config.toml
num_key_value_heads = 4
head_dim = 64
parallel_block = true
weight_decay = 0.098
batch_tokens = 16384
train_tokens = 162800000
MLP neurons of a small language model. Each row is named by its layer, matrix (up: input weights; down: output weights) and neuron, and shows model dimensions 0-95. Each number is 50 + 10 x the weight over its row's rms, rounded and kept within 0 to 99.
After each neuron's rows, "fires on" lists the tokens most often at its 100 highest values on Wikipedia text that the model never trained on.

L3.up1216:73 55 44 50 67 42 67 70 38 52 43 34 45 53 23 51 45 54 45 63 68 57 61 55 50 27 56 58 56 59 45 51 64 65 43 44 40 65 50 37 49 55 47 46 48 43 53 66 49 64 56 32 53 50 61 64 47 60 58 53 42 44 50 44 47 51 64 44 50 67 55 60 45 29 59 71 44 52 54 35 61 76 41 28 53 42 49 29 39 53 61 40 55 39 54 52
L3.down1216:29 52 51 49 44 53 45 45 37 48 60 57 41 76 38 43 59 45 60 60 50 47 49 45 56 66 37 36 46 34 68 52 74 52 49 47 51 60 57 42 59 80 46 41 52 37 61 41 47 44 44 63 46 57 52 50 45 45 36 45 70 47 51 33 67 68 50 56 46 61 45 34 52 64 50 53 52 53 57 55 29 63 43 49 60 52 54 52 56 49 58 59 48 52 42 50
fires on: "ed", "ish", "ry", "ar", "us", ")\n\n"

L3.up830:35 53 45 46 49 42 50 42 46 45 45 39 27 55 38 54 54 42 51 55 45 65 58 40 40 43 61 52 65 44 56 51 51 70 50 41 57 45 46 51 44 49 60 19 50 70 50 58 53 45 40 52 52 41 45 50 80 55 49 57 61 28 63 63 64 18 71 50 43 55 55 54 47 34 38 64 46 47 54 50 59 41 49 52 49 67 40 44 45 32 52 56 54 43 36 40
L3.down830:40 76 33 39 29 51 53 56 52 42 52 41 41 66 33 47 48 48 53 45 35 50 41 32 58 36 60 50 60 62 39 63 52 58 26 44 44 45 51 55 51 48 59 19 51 58 50 60 53 52 37 61 57 60 54 25 68 56 73 53 43 56 69 43 64 34 41 46 42 58 53 74 57 46 52 56 31 47 42 46 61 50 61 54 50 44 58 41 38 59 50 38 56 43 58 33
fires on: "–", " w", " k", " th", " s"

L6.up947:56 59 19 33 40 25 55 45 37 46 54 44 38 29 41 43 58 58 52 40 50 39 54 39 59 37 56 65 46 65 48 30 54 57 59 54 54 49 52 34 51 65 65 51 34 59 43 45 46 44 53 56 34 63 43 71 51 55 66 52 45 43 45 43 43 48 56 50 68 32 31 52 49 41 45 38 57 53 46 63 59 43 69 75 47 73 37 40 41 37 45 50 35 59 53 59
L6.down947:60 50 59 60 45 60 40 47 58 42 44 59 55 49 50 57 55 47 36 54 57 41 36 55 48 56 48 46 32 56 41 58 45 62 44 52 59 49 42 53 51 57 43 38 55 56 60 63 63 39 40 45 50 39 69 27 63 44 54 58 56 59 60 47 55 48 58 56 42 61 22 29 47 49 58 46 93 46 49 35 41 44 52 34 58 52 41 48 67 65 48 37 60 42 53 59
fires on: " |\n\n", " of", ":", "-", "e", "il"

L4.up898:34 62 66 47 39 44 45 53 38 52 48 66 53 45 46 62 48 39 37 55 56 58 71 50 44 47 53 55 63 36 52 39 66 48 59 60 52 62 44 54 42 61 47 65 30 55 50 47 41 46 33 40 43 44 55 43 55 38 43 40 68 51 56 73 53 69 52 38 39 35 58 48 39 64 62 52 41 58 45 48 50 30 45 55 37 57 37 36 58 49 57 47 45 37 64 54
L4.down898:53 39 52 61 31 59 53 56 50 37 54 40 62 68 50 51 44 30 59 51 41 54 44 68 59 60 54 52 52 49 45 50 32 57 46 48 53 46 56 40 62 33 65 69 50 35 53 55 59 65 53 56 63 23 38 64 39 55 31 46 48 50 38 39 56 51 50 52 51 59 52 57 68 58 50 34 31 36 40 56 54 59 59 38 61 50 62 66 54 63 50 57 56 51 64 23
fires on: "st", "e", "am", "m"

L6.up956:48 57 40 53 47 60 37 61 40 38 56 53 50 33 51 58 42 47 48 33 62 62 37 59 56 43 48 54 63 44 51 53 51 52 48 56 70 37 53 63 38 86 57 39 35 58 41 50 67 38 41 49 45 28 38 47 65 48 39 38 54 31 41 58 55 51 48 54 67 59 62 49 67 51 48 29 49 58 49 61 66 41 60 54 43 50 57 46 55 50 53 40 47 43 45 39
L6.down956:72 37 49 63 66 36 70 45 50 47 56 21 60 60 55 55 54 73 37 40 61 56 67 31 41 53 41 44 48 52 65 52 44 39 36 56 39 51 59 51 53 20 48 59 60 46 45 55 53 32 46 46 23 45 47 45 51 41 35 67 55 52 66 53 47 32 54 65 45 55 35 56 39 61 46 45 65 48 46 54 51 44 42 46 49 35 45 55 46 48 56 53 57 50 30 46
fires on: "um", "ent", "ib", "p", "ab", "b"

L3.up217:50 46 43 44 55 37 55 56 57 53 56 37 56 56 55 50 46 68 42 53 46 44 69 42 57 57 51 54 57 60 48 37 65 49 54 50 42 54 50 56 39 49 40 51 33 64 53 59 51 55 55 51 33 51 38 71 51 51 69 60 44 41 45 43 38 51 53 58 72 40 41 54 56 39 45 56 50 59 38 65 70 47 40 39 38 33 53 36 65 38 69 51 37 50 46 42
L3.down217:40 55 42 37 49 48 42 37 62 54 64 34 51 42 50 42 46 50 31 40 68 52 58 75 42 64 35 46 43 52 48 46 47 46 66 47 57 51 51 37 34 68 56 56 62 53 67 58 54 59 47 54 44 38 65 34 47 44 36 54 52 49 54 45 38 50 63 53 62 41 49 63 54 47 52 41 63 46 57 59 55 58 46 38 46 65 61 65 62 73 36 41 55 44 52 60
fires on: "est", "ing", "ical", " first", " |", "ary"

L7.up929:50 51 75 43 48 61 52 47 45 43 45 51 39 52 52 47 52 53 61 45 67 72 44 57 50 67 44 29 59 35 46 53 35 30 63 71 47 52 49 74 45 48 66 43 41 62 57 60 51 45 39 55 61 47 45 63 40 41 54 47 52 36 43 62 41 57 60 39 44 70 62 41 58 52 50 44 43 48 35 73 46 51 32 60 54 50 63 54 60 53 59 52 45 37 49 39
L7.down929:57 60 56 50 63 53 35 62 47 54 66 50 62 52 31 59 35 64 34 45 52 47 31 60 47 59 36 50 35 46 49 25 46 45 59 40 49 59 62 40 45 51 52 49 43 36 51 59 45 53 48 57 51 25 42 55 53 72 52 55 66 75 58 54 59 42 48 46 54 34 44 69 44 36 54 47 67 32 57 57 51 59 43 44 60 50 34 46 39 52 53 62 42 52 58 58
fires on: "act", "est", "view", "oard", "ind", "ism"

L7.up912:74 58 73 46 50 66 55 46 53 44 55 25 47 65 43 38 49 38 35 47 64 52 53 50 45 35 52 73 49 41 74 43 52 46 47 54 51 66 35 43 53 38 51 53 44 37 49 55 55 42 40 48 30 40 45 58 54 52 57 63 63 55 36 55 66 41 45 38 49 66 40 57 58 39 75 57 45 54 41 53 50 50 53 40 55 51 34 58 37 55 60 44 46 66 50 60
L7.down912:48 68 31 41 60 39 50 59 47 45 50 52 56 44 70 47 40 68 59 60 53 49 49 62 78 60 63 59 56 36 39 39 43 43 74 54 43 30 53 40 39 52 60 42 58 50 45 70 41 43 66 53 68 40 34 54 44 49 48 48 48 42 73 48 31 49 49 65 40 58 47 43 50 58 47 34 58 53 63 49 55 66 43 70 28 46 36 41 63 47 43 50 63 45 49 60
fires on: "ib", " Sm", "ow", " met", "ab"

L6.up1161:52 39 58 38 45 48 59 66 51 34 59 36 62 51 33 35 50 59 31 51 41 60 53 38 42 45 61 41 68 41 40 43 51 48 55 59 35 47 60 45 40 70 65 67 38 49 55 42 36 38 40 52 61 67 51 42 45 53 68 51 47 55 45 66 53 62 56 30 43 37 47 49 46 58 66 67 52 45 57 43 32 52 44 55 48 41 58 45 50 50 47 34 37 51 66 53
L6.down1161:46 31 36 61 54 57 49 60 47 60 34 42 43 47 43 41 52 43 58 44 42 31 57 63 42 43 51 38 51 57 56 62 41 44 47 48 63 69 61 48 53 59 35 45 51 57 64 36 46 43 56 56 73 54 41 65 43 37 34 41 45 51 54 41 37 72 66 55 71 43 44 55 66 53 40 34 63 56 65 66 33 65 40 44 63 71 41 60 34 49 65 56 65 38 36 62
fires on: " ", "ur", "ro", "ol", "ut", "ie"

L4.up740:45 52 50 38 62 49 50 51 46 44 49 35 39 36 49 58 45 53 54 51 64 46 42 68 36 56 52 43 52 44 56 50 48 60 44 67 33 54 36 43 53 67 51 40 42 54 58 42 42 48 39 46 50 49 51 36 65 44 47 58 42 53 37 57 60 30 61 24 73 31 56 50 61 62 34 51 35 59 46 38 52 69 57 62 61 45 53 59 45 53 55 65 52 41 64 50
L4.down740:40 64 39 30 55 54 39 45 45 50 40 52 61 47 54 50 45 50 47 41 54 39 66 37 70 67 35 39 36 47 55 36 45 60 49 58 54 48 49 54 56 53 65 59 54 36 60 28 40 49 59 49 45 60 40 51 48 43 51 70 56 71 61 50 57 62 58 61 67 50 50 28 47 42 55 47 35 41 46 42 57 53 59 52 64 42 57 55 53 48 44 57 50 36 54 57
fires on: "A", "af", "ver"

L6.up651:59 52 67 44 59 48 59 46 41 63 39 38 50 56 53 27 61 75 35 40 51 60 46 39 34 51 65 43 60 51 63 43 53 41 59 42 49 53 57 57 47 51 56 38 35 46 45 68 57 30 52 40 52 43 58 42 48 52 42 45 57 57 54 64 65 42 65 43 68 39 47 41 25 32 62 63 58 66 58 48 50 51 55 66 39 34 72 45 44 39 60 41 49 44 57 51
L6.down651:43 35 35 45 61 46 38 27 47 64 68 43 29 37 43 27 35 39 56 34 53 20 51 45 57 53 51 61 42 46 64 50 51 45 45 42 50 46 50 27 47 59 51 36 55 60 46 44 43 47 61 49 44 60 44 62 41 61 42 47 47 48 49 47 45 76 58 42 71 61 67 54 45 33 55 63 51 54 48 47 46 50 51 45 42 51 45 54 30 40 46 45 60 56 46 66
fires on: ",", "on", "ur", "ro", " and", ":"

L4.up1038:59 47 35 42 71 40 45 58 58 57 53 38 41 56 54 61 48 70 49 47 70 39 65 50 56 42 49 50 59 55 52 37 56 72 39 56 51 66 36 45 56 58 50 44 49 43 54 57 43 37 41 41 48 37 38 45 51 55 55 39 35 42 38 61 39 65 50 36 51 60 60 48 64 54 54 60 58 57 64 77 54 64 31 40 46 48 48 40 52 42 45 51 39 50 60 48
L4.down1038:57 53 38 41 38 41 64 26 46 67 51 39 39 50 38 63 39 44 65 45 27 50 53 36 54 54 51 55 47 32 56 34 57 47 46 54 50 54 36 51 44 49 50 50 50 70 34 58 54 60 62 46 51 44 37 29 55 44 43 52 47 53 52 52 63 30 45 46 70 42 47 60 66 62 59 39 46 53 44 61 53 60 34 59 63 57 48 61 58 41 47 43 48 64 41 62
fires on: "ed", " became", "ar", " as", " is", "ad"

L7.up1173:71 55 45 42 54 52 52 59 34 66 49 46 54 41 41 50 41 63 51 51 59 81 66 34 63 42 57 54 54 55 51 37 50 50 48 52 57 61 59 52 50 41 44 36 46 68 45 51 53 48 55 52 46 50 43 72 62 65 59 46 61 41 53 51 49 56 55 55 53 47 58 51 58 45 53 48 52 66 52 44 39 45 33 47 57 34 38 48 56 35 56 49 48 32 42 44
L7.down1173:47 35 41 58 49 28 45 54 60 61 51 43 64 54 54 51 46 41 51 43 67 49 66 68 61 29 52 46 44 47 49 43 43 59 48 61 60 54 52 51 65 65 57 48 39 57 59 46 57 61 46 52 52 59 58 34 58 55 39 37 39 53 54 42 43 44 45 68 59 38 37 44 49 40 46 45 73 64 59 61 67 40 52 53 50 50 67 40 61 45 46 40 55 53 43 40
fires on: "ical", "ed", " soc", "ant", "ic", "est"

L4.up510:48 49 54 39 61 35 62 56 55 64 45 35 66 53 62 45 44 40 46 56 36 65 76 24 54 51 55 65 56 48 66 56 66 52 46 43 66 35 55 47 37 30 59 45 31 33 49 50 76 58 34 57 50 36 44 59 48 45 52 59 60 37 36 53 58 62 65 60 57 43 43 48 51 33 47 49 42 49 36 76 50 46 46 47 51 59 60 42 45 43 49 42 60 54 37 43
L4.down510:44 57 47 66 19 43 58 62 61 49 56 50 56 33 45 69 38 44 60 30 49 36 47 52 50 50 51 53 63 68 52 47 48 47 59 53 53 50 39 44 42 48 52 38 65 57 43 62 47 59 61 66 57 57 57 55 48 37 49 39 44 65 58 48 32 44 44 46 44 37 72 42 62 36 58 51 42 48 25 51 48 49 61 50 31 47 39 46 55 41 61 45 60 58 63 48
fires on: "r", "st", "ly", "2", "ar", "er"

L4.up1050:63 53 45 37 43 51 58 61 52 47 45 25 38 42 60 43 36 38 41 41 43 58 43 37 46 41 49 56 58 54 67 35 46 58 34 65 38 54 48 38 59 38 58 55 47 48 60 65 56 51 33 53 28 51 42 53 54 65 58 71 61 56 32 51 50 52 61 48 62 51 40 53 56 32 61 44 47 47 50 50 50 54 47 34 60 46 75 44 45 43 48 55 45 43 50 49
L4.down1050:55 63 35 51 46 60 50 62 60 49 46 50 66 53 59 44 53 34 45 50 51 67 75 54 47 38 47 54 36 37 52 55 46 43 50 41 51 40 36 56 34 49 50 55 50 51 54 54 57 38 35 50 59 43 38 49 65 43 39 60 47 58 50 30 49 52 58 35 45 39 58 52 48 54 41 55 49 32 48 48 48 62 60 60 42 56 49 53 52 35 51 60 41 73 43 63
fires on: "h", "ar", "et", "it", "ib", "ow"

L4.up300:65 49 36 36 62 33 56 64 49 49 53 50 37 47 34 50 34 57 47 65 32 39 71 42 58 42 54 32 55 58 52 56 61 50 42 62 34 66 62 62 59 59 45 45 47 54 57 46 36 56 51 56 30 51 51 46 54 54 44 65 47 40 52 49 43 53 55 60 52 44 49 46 66 50 42 50 35 48 71 60 62 43 44 44 39 38 60 53 43 42 47 46 55 54 36 64
L4.down300:46 50 62 51 67 49 41 54 33 42 41 67 42 51 46 62 45 45 52 48 60 51 50 57 41 50 51 57 64 51 47 36 71 62 63 62 58 68 54 43 61 49 45 45 62 47 58 40 51 38 42 40 60 56 54 47 43 37 55 24 47 56 49 55 40 50 39 36 44 64 57 49 64 36 39 61 41 56 46 58 43 43 39 61 30 53 47 63 53 47 52 56 51 84 55 42
fires on: " v", "°", "ing", " App", "ation", "s"

L6.up266:61 37 49 51 55 29 58 55 50 56 44 40 45 54 35 51 38 63 44 43 50 61 71 64 38 37 60 60 63 44 42 55 64 67 47 50 69 69 40 47 42 66 38 58 43 48 63 43 55 57 37 47 48 57 39 47 48 62 73 48 67 46 47 57 48 59 65 49 49 34 51 44 56 49 61 53 54 53 62 57 34 60 34 41 62 38 58 44 52 50 53 64 50 53 40 48
L6.down266:47 48 23 28 67 37 51 51 60 58 48 40 46 65 58 59 76 46 50 61 66 51 48 36 43 64 57 53 55 53 53 40 53 42 61 44 54 46 62 57 52 43 52 41 26 52 35 62 56 36 57 62 48 46 59 48 36 60 40 53 42 56 53 44 62 42 32 51 52 34 38 47 61 48 67 53 61 69 49 44 71 62 46 62 36 54 46 48 57 52 54 46 33 52 56 50
fires on: " |", " was", " He", " is", " of", "ed"

L3.up902:57 52 37 38 55 42 40 50 46 66 46 40 41 53 42 50 62 54 55 58 43 40 56 44 47 38 54 37 59 37 48 33 51 50 57 64 58 56 63 23 58 58 45 52 51 66 47 46 66 37 66 46 43 53 53 44 52 41 68 65 36 38 54 35 51 45 52 60 56 52 39 43 66 52 53 38 62 64 48 58 70 35 50 62 57 67 38 57 40 27 47 57 45 50 41 51
L3.down902:51 50 71 52 51 60 56 40 55 56 66 50 48 39 60 57 66 41 41 29 55 50 34 50 51 39 55 58 49 77 55 48 39 55 37 47 56 49 37 60 38 44 56 40 39 69 55 62 35 42 31 58 57 39 63 39 56 40 39 49 55 40 56 63 53 54 39 46 52 45 35 42 62 44 50 53 54 55 49 41 35 36 38 54 61 50 55 30 54 51 51 30 50 51 66 51
fires on: " |\n\n", "l", ":", "il", " Sl", "-"

L4.up698:55 46 43 29 64 18 49 46 41 48 47 34 43 59 51 48 66 60 53 53 39 59 51 61 55 49 52 52 50 40 47 53 70 55 51 60 41 47 62 54 68 80 38 42 30 57 61 53 69 29 50 70 46 34 52 33 50 63 46 45 49 43 44 57 57 49 28 45 56 32 36 35 53 60 52 57 73 51 56 62 54 51 44 56 52 45 47 44 43 53 53 49 40 50 52 44
L4.down698:52 35 35 41 55 44 40 66 33 52 53 26 54 56 41 54 59 51 46 59 53 45 55 54 53 42 53 61 35 46 49 70 48 45 63 54 46 54 44 42 40 54 48 35 57 41 56 57 70 55 44 52 50 44 48 45 44 59 51 38 45 59 44 47 53 47 61 33 71 43 30 50 49 32 48 39 71 70 73 70 58 57 39 64 61 72 58 54 40 46 44 32 41 44 38 50
fires on: ":", ");", "),", "ed", " or"

L4.up896:41 40 37 48 61 49 46 51 42 40 52 27 44 36 41 55 50 50 51 60 36 39 50 56 38 54 47 41 50 50 53 56 46 55 55 56 24 56 63 52 47 44 66 34 67 49 54 63 59 68 52 40 52 50 31 71 61 52 55 61 38 53 54 52 50 47 70 51 59 42 45 46 50 65 38 63 50 46 51 47 74 66 47 61 53 64 69 46 47 68 57 58 45 38 45 24
L4.down896:45 42 65 47 33 49 29 61 56 50 27 42 52 45 56 51 32 37 61 59 55 51 53 60 58 57 56 38 53 51 47 53 38 53 49 37 39 34 43 43 33 75 47 45 59 36 44 51 60 60 61 44 56 40 37 53 54 38 55 62 43 38 56 37 44 65 49 30 48 45 43 43 54 44 47 51 50 46 63 68 39 60 37 46 57 45 77 53 59 60 31 59 45 48 53 42
fires on: "y", "A", "ig"

L6.up94:43 51 41 47 58 53 52 55 44 50 62 53 45 47 62 50 43 45 52 38 32 61 61 65 74 56 46 37 52 46 44 60 56 30 66 53 44 55 59 38 28 56 62 39 51 57 46 34 41 68 55 67 34 58 41 48 42 53 50 68 69 29 42 56 58 63 54 47 57 56 57 56 63 60 62 50 44 58 49 47 48 44 54 47 56 32 49 61 43 64 53 67 46 44 47 42
L6.down94:47 52 46 43 56 53 60 47 50 58 54 63 43 56 51 61 65 61 56 66 63 44 37 35 55 51 24 60 30 50 45 62 51 51 52 51 52 63 58 44 74 45 45 33 48 52 39 49 66 40 40 51 61 44 40 36 60 29 46 37 48 47 46 55 55 25 55 16 38 43 42 32 68 33 42 59 42 44 55 40 58 56 34 56 44 56 42 60 57 31 52 58 52 59 56 62
fires on: "s", "ing", "out", "i", "a"

L4.up589:29 55 53 47 56 59 53 51 45 45 44 39 39 43 54 40 57 55 38 68 52 61 60 57 51 50 65 45 63 39 57 29 40 58 71 61 39 50 58 34 55 49 63 57 57 43 38 37 63 49 25 63 54 51 41 52 54 44 54 50 45 42 59 59 49 57 72 34 69 43 39 38 32 50 55 47 65 52 74 57 29 46 50 51 55 64 70 37 44 56 55 46 53 44 33 26
L4.down589:59 64 55 55 42 58 32 52 48 51 59 50 45 45 58 42 50 56 64 41 47 39 57 40 53 48 60 46 61 60 51 25 66 40 44 36 55 50 50 56 50 63 60 46 42 53 52 49 54 54 51 64 49 53 44 41 49 55 51 55 63 62 62 59 33 75 51 33 66 39 53 54 41 52 68 45 68 61 37 62 39 34 60 48 54 52 40 33 71 53 52 42 57 62 41 54
fires on: " a", "1", " ", ".\n\n", "l", "d"

L7.up982:33 58 67 45 50 33 43 54 44 59 48 47 54 50 59 48 48 47 36 57 59 55 47 23 68 48 51 48 57 27 58 49 55 50 38 52 35 41 41 60 59 46 66 46 25 51 56 37 41 37 30 38 51 58 68 40 56 73 55 39 53 60 65 67 58 43 50 47 51 57 48 41 45 59 50 59 38 46 62 58 58 42 46 64 56 36 53 49 37 45 59 38 54 49 54 45
L7.down982:49 38 60 48 49 60 45 65 63 29 58 44 47 30 34 53 64 56 74 54 44 63 47 65 56 66 61 48 67 77 45 54 44 42 31 52 52 66 48 38 53 43 32 59 62 38 66 53 63 49 57 55 52 34 50 54 49 47 47 70 50 48 35 44 42 73 55 49 54 40 48 44 55 40 51 51 48 51 48 50 58 45 48 30 52 52 45 62 51 53 54 48 43 31 40 53
fires on: "e", "ri", "en", "am", "u"

L7.up458:75 50 56 49 50 74 62 60 50 25 48 55 41 48 52 59 30 45 43 53 56 48 49 47 44 37 52 38 67 40 56 50 54 47 36 49 58 36 42 78 38 61 63 41 61 53 58 59 59 52 60 56 51 72 45 47 42 59 55 57 46 40 56 66 49 31 55 50 54 47 62 38 48 53 59 38 40 62 51 43 59 45 49 55 49 50 38 37 49 48 37 38 55 39 38 49
L7.down458:24 40 54 48 58 51 59 52 57 64 44 49 56 39 50 50 39 73 58 41 36 45 63 35 50 36 53 52 50 48 55 39 38 56 51 42 56 47 48 41 51 20 43 48 43 52 45 29 59 41 48 63 31 45 40 52 63 58 40 43 44 44 58 42 44 62 44 44 57 53 36 67 48 59 55 45 65 37 56 60 31 49 45 49 56 47 72 44 38 55 37 62 38 41 47 37
fires on: "em", " sc", "b", "um", "w"

L3.up449:51 55 55 44 55 48 44 52 52 54 42 42 53 47 42 61 47 66 49 45 39 49 47 45 29 37 52 64 59 47 56 37 48 67 53 57 33 49 68 47 49 34 49 36 57 50 47 31 41 52 68 43 43 50 43 46 65 45 70 43 36 25 70 55 58 41 48 53 34 68 47 48 53 48 41 66 63 58 72 40 52 63 31 41 31 65 54 43 41 64 52 40 46 33 47 44
L3.down449:43 33 39 48 56 42 55 62 63 47 53 55 65 57 59 71 51 43 53 43 48 59 76 59 28 46 48 51 47 35 54 30 63 47 42 41 47 46 53 63 27 55 47 54 72 44 55 59 56 72 45 53 53 52 70 47 50 36 46 49 39 54 56 36 56 56 57 62 41 42 62 54 53 55 56 56 79 43 52 37 63 64 64 37 57 56 45 37 54 27 41 49 44 48 60 48
fires on: " th", " with", "ain", "ome", " being"

L6.up1013:34 59 64 52 38 42 54 37 31 66 47 39 55 52 54 72 49 47 38 58 41 49 50 40 52 54 57 37 66 33 61 44 46 60 50 71 54 67 37 51 27 40 66 58 43 38 48 27 62 46 38 47 38 64 50 63 55 53 58 58 53 49 50 38 55 58 58 34 63 54 59 45 38 52 66 57 43 52 60 67 45 36 47 51 54 33 63 47 33 42 59 52 55 40 51 40
L6.down1013:54 56 58 46 42 65 44 50 57 36 28 49 67 47 69 43 50 56 58 38 42 51 40 44 33 43 60 51 44 38 58 34 44 67 51 63 57 55 65 48 43 41 46 39 31 53 63 52 69 43 47 47 42 49 41 57 66 66 47 33 42 50 63 45 40 45 40 64 55 45 46 45 58 53 52 43 71 51 39 33 48 62 62 54 39 56 47 65 46 45 49 47 38 33 43 58
fires on: " a", "i", " is", "il", "1", "er"

L3.up204:46 73 42 42 50 52 57 42 44 38 51 38 53 56 51 49 44 55 50 64 34 67 63 48 47 35 54 57 53 49 60 51 59 69 42 44 29 54 51 51 26 41 55 30 54 56 41 52 55 61 62 43 42 56 46 60 62 55 59 53 69 39 63 57 71 30 66 43 45 58 61 42 60 45 40 53 58 58 54 48 52 59 39 47 48 57 55 26 44 53 54 42 59 31 33 31
L3.down204:54 58 38 37 40 35 51 54 38 56 55 42 55 64 53 63 34 36 56 47 50 49 63 42 41 60 50 59 53 41 53 49 56 68 43 34 43 57 45 58 26 43 47 38 56 52 39 54 53 67 55 54 41 58 51 59 66 44 50 73 60 39 68 64 65 44 64 55 51 54 40 37 47 55 56 64 40 69 42 48 60 58 49 45 55 48 46 42 50 47 51 47 41 27 46 32
fires on: " th", " Th", "Th"

L3.up1057:40 43 31 63 54 44 53 54 47 49 56 49 50 50 41 54 65 50 35 48 50 45 39 31 53 38 47 45 47 54 39 41 73 58 57 59 50 61 67 65 57 53 68 35 37 56 61 44 56 59 65 42 37 38 41 56 57 49 50 54 46 45 37 48 50 41 57 73 59 47 51 48 53 32 54 37 48 62 52 48 63 31 46 38 45 43 65 48 53 34 59 61 42 39 45 42
L3.down1057:40 60 52 32 63 38 41 50 56 53 36 45 46 39 50 51 65 59 50 45 42 30 59 49 65 59 53 72 50 63 56 42 66 60 72 54 40 61 43 47 59 46 61 58 51 57 61 36 30 39 37 42 40 43 73 32 24 41 42 50 44 46 56 61 71 42 49 70 44 70 46 55 50 60 40 56 55 35 59 65 52 48 43 49 46 60 54 58 56 58 42 58 65 51 49 66
fires on: "te", "e", " first", "est", "st"

L7.up1025:50 57 54 41 47 60 25 32 58 38 52 36 37 53 64 59 52 57 41 59 66 43 44 66 44 38 51 53 54 45 50 49 79 39 32 70 59 57 61 47 58 36 50 61 45 69 53 41 47 56 57 47 41 55 41 56 60 53 40 56 47 47 47 44 45 40 58 38 32 58 54 44 51 62 65 43 62 61 50 44 32 53 26 37 42 34 63 36 51 43 51 48 37 29 68 33
L7.down1025:44 61 51 49 42 48 65 57 49 61 58 59 44 50 55 41 55 55 52 41 56 62 56 58 51 66 37 55 39 39 40 46 50 65 55 48 45 50 36 66 53 23 42 52 68 49 39 61 62 61 55 45 61 57 51 43 47 60 51 55 55 37 47 54 26 57 53 44 59 55 52 41 48 26 63 53 56 68 50 50 40 56 57 46 64 53 39 61 58 81 63 56 51 56 26 33
fires on: "ission", "it", "o", "ument"

L7.up551:46 60 41 50 62 53 67 48 47 33 43 34 37 61 40 42 41 42 54 46 39 72 55 45 49 29 56 61 55 48 62 46 74 77 45 57 38 60 54 61 51 59 52 54 54 33 66 75 44 43 50 54 48 54 50 48 29 40 55 48 63 44 67 64 81 39 53 49 59 53 46 42 41 45 39 51 45 55 48 44 50 53 57 57 41 41 56 36 56 45 46 56 52 38 39 42
L7.down551:44 58 49 59 37 56 38 42 44 53 68 47 44 63 35 77 51 53 54 48 60 65 53 41 50 64 51 33 56 54 41 45 68 40 41 44 35 56 50 53 51 65 41 60 55 62 59 32 42 52 47 52 39 50 47 34 65 51 48 53 32 37 51 60 45 58 63 56 48 56 41 51 52 45 48 50 32 19 49 52 46 44 63 58 55 42 54 58 47 32 34 53 51 38 43 45
fires on: " th", "ra", "ens", "ed", "or"

L4.up639:55 62 61 37 58 59 40 64 53 47 34 44 58 59 29 47 54 57 31 38 58 63 56 61 44 79 56 57 48 39 60 46 41 51 57 61 55 51 44 55 32 62 65 51 67 65 69 44 59 48 28 49 37 46 44 45 50 43 49 57 56 43 72 65 52 52 60 40 56 48 52 42 43 39 63 53 44 53 56 51 43 55 47 54 51 54 67 55 64 47 55 49 43 53 30 55
L4.down639:34 46 50 40 56 45 66 47 57 55 58 47 45 42 60 50 47 49 35 57 42 53 44 27 58 35 46 55 58 49 52 59 37 57 53 43 52 53 48 42 66 29 42 41 40 37 50 64 35 38 60 54 51 42 61 52 51 70 50 34 48 52 50 48 59 46 49 47 32 51 51 52 61 55 25 35 51 30 60 50 53 39 66 54 55 50 47 43 35 47 46 54 52 52 61 48
fires on: ":", "vel", "est", "eded", "ind", "d"

L3.up497:53 61 33 31 54 46 37 54 68 53 54 42 61 36 49 49 45 43 61 39 30 75 49 51 42 46 41 66 49 60 66 69 59 54 49 35 49 55 62 59 69 38 57 44 43 48 68 55 49 40 35 60 53 53 46 64 39 36 48 49 74 48 52 52 53 47 57 39 46 43 45 26 55 43 48 54 58 59 37 60 47 60 43 54 58 51 41 44 37 31 37 47 55 57 59 36
L3.down497:36 39 71 53 47 59 67 43 46 38 39 56 57 49 48 55 54 73 37 44 50 45 55 42 48 42 58 35 60 41 55 34 32 53 67 75 54 58 45 34 62 47 44 53 58 65 33 52 53 35 54 35 52 39 47 42 55 57 49 56 40 66 38 42 43 68 41 54 45 48 43 56 56 55 65 46 39 55 43 60 43 45 54 53 36 47 59 46 50 63 63 37 36 50 61 51
fires on: "al", "ar", "ast", "0", "ive", "ly"